Weights of a small GPT-style language model, trained from scratch on English Wikipedia: biases, a variant of Muon for these matrices.
MLP neurons of a small language model. Each row is named by its layer, matrix (down: output weights) and neuron, and shows model dimensions 341-511. Each number is 500 + 40 x the weight over its row's rms, rounded and kept within 0 to 999. Numbers have three digits each.
A block is one neuron, or neurons of one layer that tend to fire together. Before each block is what it responds to, as a language model described it from the Wikipedia text at the highest values.

Description: Noun-completing word pieces. Mostly the last piece of a noun or name, often plural, such as Paralympic(s), Horn-ets, Cons-table, families, appearances, Farm Workers, across varied encyclopedic text.
L2.down761:439561477445449437515537579513473574582484529474506486539467555479470485472504495443515532507414535488477503536401579492506485483442494576449386530522461462454572507428507517565486486521488499480440500498499467461447476562532544505474500540542486522513532531541516463485537451537479516548566546500540499489475515580530509452515517543436468549448533552529481535491505512503515463514492518458495499552505498533515539439567491540477514431483531504474468411546509481517514509530430557530501555492520543516531517452453
L2.down1874:515519487439460472474407538484431536484524502496522487499522500491544479452553508431532537496571467507568462425467563457503499452512456539486493462531559561498560581472494498506478522467546514494561491514461508499463494490427469561499498507453443450532462499481482476545461555579595488464513437505542498475585454508495486484567514506477511580574457441504494513473500473573488483528492494535456598494490529394478508529533509498467436534570428528569535497587544480456561480556514523552575521492504428552488461540491

Description: Plural noun endings. Plural suffix tokens such as "s" or "ers" closing a count noun after a quantifier, as in other races, four stars, several organizations, numerous satellites; also ordinal endings like 40th.
L5.down607:510463491529471479497466523457486545490531453585464567555528567548534514477571448510519529417540542561526484478464444403461469526511528510471517552508427515434524473558526508413470533464474547516447470477517474507510466560561473554453482466576490511457499460441527493574521498523494541467523565564507497498424459504468511531428528490532460532482462537468509515566426478500513508484513497498523444489482546470514541493437452557444493450487468428550572434446502469529490497566464539466531529501578556443459497552526
L5.down775:442485523507472584415484549400485494468550570529530501540540493540488556517460506546582443563486488560507556498485463531472579519499487485485471558438514491468503469549477481546509478569473553474458557455468525487460542388468485540429440479524567501478479461528552488493481537543508411488523556478531526515429543544559439530439481470530565453528468545453522482478499560465479542494480530480533504465496482470516609429534528469492495418511427493546486487523482484493470554486515519530505426524475446482506504461438
L5.down990:483440528471453494479525559548500487508536539502598509481441453523548454579512533415538491475545486466493474427486510542543544534546465532572423452547524472498459522518565502523446501448488485544510480570459513512489451476576499460424447466469445473505419438532511483466504499500548424447511457485527503419490515461468431534464504483568579472472461519450455571515480545582506516538488534473469505532542499494507534512518494524528515496523498549557537444516571526523512472511527442511490541489499512419515534449422
L5.down1165:555584556471524478508522479488576436471453473447508475496545502497446489407543509560519528480460431529473466529521459495450541454516531495509417477429521511517462488472515496521512509477424539530507496619467555480454537514511518454466488518457459430533531483540490454572522529534517412452513472554445504543493489436555545435505511500501500432561493404461541490440478494488523431526551511578441548478525545489461572463472462540480493439497499518503506505462494526509543531477485511539596526511482458510573477484510
L5.down1280:548369522463541501479588514418508449489477485519540527588537463627545532490543511464539484476468521558444504475522519401475518490455445538553479520457523479464528534543473458571580503492516497493484463498490508543585487507509496499567552433478487497480448516529461468549513553527529492522508520480512544497533473482608529525473563521507522480454491511508514509571546522473552538501521569534520453448437564469572517477600453493450427525464483479542519450550483537493426516522457512585480433531511530459506487471424
L5.down1305:538482549471563480555518494480486478482581506505492504487500494483446522534505492406531481554485467535498497512508580524508587581427532513453533487465481454506493520490516529515498530392442442389433484527530451461520539489483547589464469460526531505521423489471484582461504467455539512511491497503444483449497571431491470573463500444542494474516493465512612599444524504429473454502402477562479517446472458460585543464519488539421479477471564408532512502490549533528480503508470454517535511525488443501498462535460
L5.down1675:511493537498515481530521522479501534521484534579485503469410507540520437524506544471588484487540507589484587510488526491539522483444484472438457538476501528435462497560464427535481518502492437463501484489494404478498505503504554531433551405455535482513472429516489431444438556463469502495486467499554448385510465514537516477513470548507520470526496472445551489494545418484541584493505523519495585509450452494507562516604529499525450512496494458482446440544543554506547472542468593521531365518495547487461451497504
L5.down1751:597458532458539540434483473485554528540451546499479484431538512499500506443519517487504484478525498520463469485537520459515533561502436382542464506412500552504494505504540500483430568536502471457506474460551545504509542481457501495451400457464502484482520523553494506501432549487516479427551535507539535496531494547498545523551478505444461513494502444396501478491531470461377525429545539495553522515496473580515556512499479467476497510510540552446512516520482544476444529461515505565551538510502447534557518506561

Description: Plural noun suffixes. Plural-forming ending tokens on nouns, usually "s" and sometimes "ers" or "ists", as in representative|s, district|s, teenag|ers, tour|ists.
L9.down341:458454521494463503471508441474555517462498494459522456488527491498504513432525477523489507483477520536542524529502446505505534407515538516527518474507509417479509457493552509505582395495545529567512518526494556519580510554583476493510495466510442597482488517548442404521418489559525450526494520453537489517479581523547513511515402497504557489512491487531428497487514489501494532502507507446493527531486530531514534507513416411585544490509477452624533467530476509526475502467526486488517466426537459522517535477475
L9.down356:543487480464451434508439493446511480531491588484544533518514478532451538433450566520582462513541507427471517532429517467495441465453515516514527543465501475451451461471481491420503503490485457502445494532445463486524500409494542493506481503473443424523492475473564547544474551429453525470535538567474473522507490479484540517544447514465430540511534520549465555479453515504443463501518523492435511574475460464385519508448479493458496554465531495516492472550529479515461517514504510496511494526528549550498496528517
L9.down773:501578530470502459453564456446486451491516536502416494517439552471515461533509523433542490506523439568450604470509464427446491535416505574483462510540489470464530513521505454538528460528502517493485493571441386520492520482478470504532520399495538469560548488508570443488511527505429542503517497476454472525528561482506413530485454529511566506491468537527541554494518494441515466458529564582515529507408520467466454500464500427491426535475467455535566505489472492485508465489493447537488522564526505521481530511455
L9.down1892:507486464526522488497484432516473504545483562483499466491481481569508526404544558515507416465465508500458490596522485469525460457444576457493466448485528462527435517485453506481561379546532472476488498492526576469573523482477572555469415473530513475493540423554525540581550529492500552469482526504497502489583489501527564513446445464527479482471477502479473491478419394523484572520502547512495445543521529522514494478514490478497488487532484497549526483531428525539576547471561522445528532462499494540526439561498

Description: Slot before a proper name. Prepositions, "such as", colons and table pipes that directly precede a named entity, such as with Brazilian, against the Netherlands, by Star Cinema.
L9.down75:510447492475499554462500520477461522506522436511602427580496490525547479446527561518540569494456464438496516487527529515504520541420444538504469599532479468549554535400544494487478478500511493482501474502468483543477457520544499486515544476463482521543491435560485435519470519553575493448480498547487530494487410518494441504529479446544461536461555460438544535489438449508490449489529530493446510496498510517511470520477440502481515490524517443535536494456528521559544454500517530544505481583518531505487551512507
L9.down514:489547508495529468451468501502540548518534482490490486534524480508559554522424529512484532448511565506483462463500499489536492525472514456601507508500547522476542488484435525456585458543570470458518467516483465534411491482499490481514562478446431510466652454502486474531476522427553500597525474494519480493576456517554525506537477454470480451516473446496420483473477515496495523518492541519538524529472542519450508472484523494448510530509479546488472527427509451519496455517491493472565486513465484457465531417485
L9.down608:535455527432492533475539533538453500499488396491459487494512507530534525523493470435496521474512475466471520533519447590496518534510526486576447439514469490493499497517461532501480443462489484510515428475542464530492512529439396511517558460524405458552533470500461490490505537532507473459514474398483489524523510444489477465569516443522530526522493541437498563484440549486518596477528471529535537473486479484514507384531488505477462494460429488459473454537447572517531501495530509524446533499463550481458508533452
L9.down706:500536486505496528509576529476443598494523578606464499516470470554517540540462541536528585536476457507514455432494438576527526485491577504537530466460436434479468544467451483492483510517446418494609471471527425519494436488475493495610476476441540461577614433600462539503489489489478517509522498493387494482532471518473466455520441491524469515481551522488475529473561560512515489518462529501429461512534503545497491557558543523490432446515553521532487547471494502512430495531564589494525562546485516543533441508430

Description: Passive agent "by". Prepositions right after past participles, mainly agent "by" naming the owner or producer, as in owned by, produced by; also merged into, split off from.
L5.down417:487374435543523523480496537466378503482529465441451453491510474576509520471476562483482506541539520532542431488577535553571567476382496528562580482461535500475590461522533492504444381525486494546555521469546539490489440542489459514487539510481451465456483478471502454475483565409587471468463517526546521501481562466453443521530541519468555483514530409439524515528487515441532450484530473446506446486547484606458543540450501480533510501532501531556526488493513439481548500563419517608461531437577505494485457467506
L5.down632:472445465535513450532444502553417435521514400566491554531485467523578467498498410460580419475433505486516592539553466498495584547408512538510433485468535457425490497494502558567480518462527492567399510496496443501430414465416460479509478509591508418453485473467452457540484595541517477561482502467514521493496466486446484481492495518440532522492555521568504515485476505516543479500540448504525570514452482545516456510524540551522555518496515518541514500532492530523502513495519505565470489496557534431538483535437
L5.down684:482424451424486488569515507532520522526636473492528419505476535508502508396486502473499511510472458515515495523500493564474501553484461456485535513453442579544477437471510466423428533483418493505534493536461475438554479531504558476431493508455448477480538575492502443546420524515554541480506473557528486485491494540541456447544497541446484522534475472402500517559499489477501481489450512498487476482465483489558520494533475452497490550489528472493489500489480508537520500454545461563548479526471498462474433446529
L5.down1423:502452499493543470517472483474442474445471511474533509453552540516489527444470479441494449447515522575480523531502495432531511511489469477471541540515537521462343482530440552494511544484499484447534523476532483514528440477532439470496535471483494468449447424491492417492446501523535445563530499527552478499483462583456530483530496486476540513478483473534569495451518501446527540511454507516485444497504463482533500426552507533490516496559529470485512495532498518553513510573564489486447490512447511460513526465455
L5.down1547:397532467520540570518469471615513558516551462477519514589498410544495499495502501501546549506551533505540470471514544487533472425500613556578492494490448426456515441513466516472500395534465473588537524548518515467559509540553518435532480539437440471496565495508484540465510507537489566459431508528495602505426481543445477517512454568500454465544530424558532492444476467544467456528503472473466522493488506465462497436427507531505462551478512488536530523486485490523518542567564507526530469408566458497502436539471
L5.down1681:525496496529590493538529494609507444466438516552554484629501524441531521478519568561558536478471459488448487497547492472439499504447494514476522453509595498583513525562525506466536508483493487513471575514561528531448433464478449486526456481490463441479467447518481537544468544514617411473503503508550514470485485503494536505487546515509491470497421434531490485430407501546519482471466522458489555512517498490461468532502465507533557608517498553491495429505472474499502452495435436503453481552554466464466518543463
L5.down1859:503421550610497434459451440548495458487486571456500494516485427439507499528513478534516504550589567427504473500440496481483426548496498560546517519432472463512426489538523491543505512517513516503429540492454483481547588504493464491482541482486488382499449484423533464522501539498560466474459483452483486496481505452457499458524518475515524528537549442503387519476502423452501480521560469434520426526545499539503562487437485469506460506423433537488463484500407452488455525478473463447454492443484479510529514493470
L5.down1956:504572516487588493446450512548529487452498472497526502509556566465567515402500480466507494472521541455546458437542506535476494511502463480466517439499448493477493509478567569500470503427483461481441475520544580500558497568440471460513487480565461427493513429476508460453525487501510515458527480489571523493466505518477539481571422545521475488416509460521552480484490522500500536427414523544555536464399519481532526495545532508529522473555478544566480477489518512473514525543529484525545462534456548516468533554441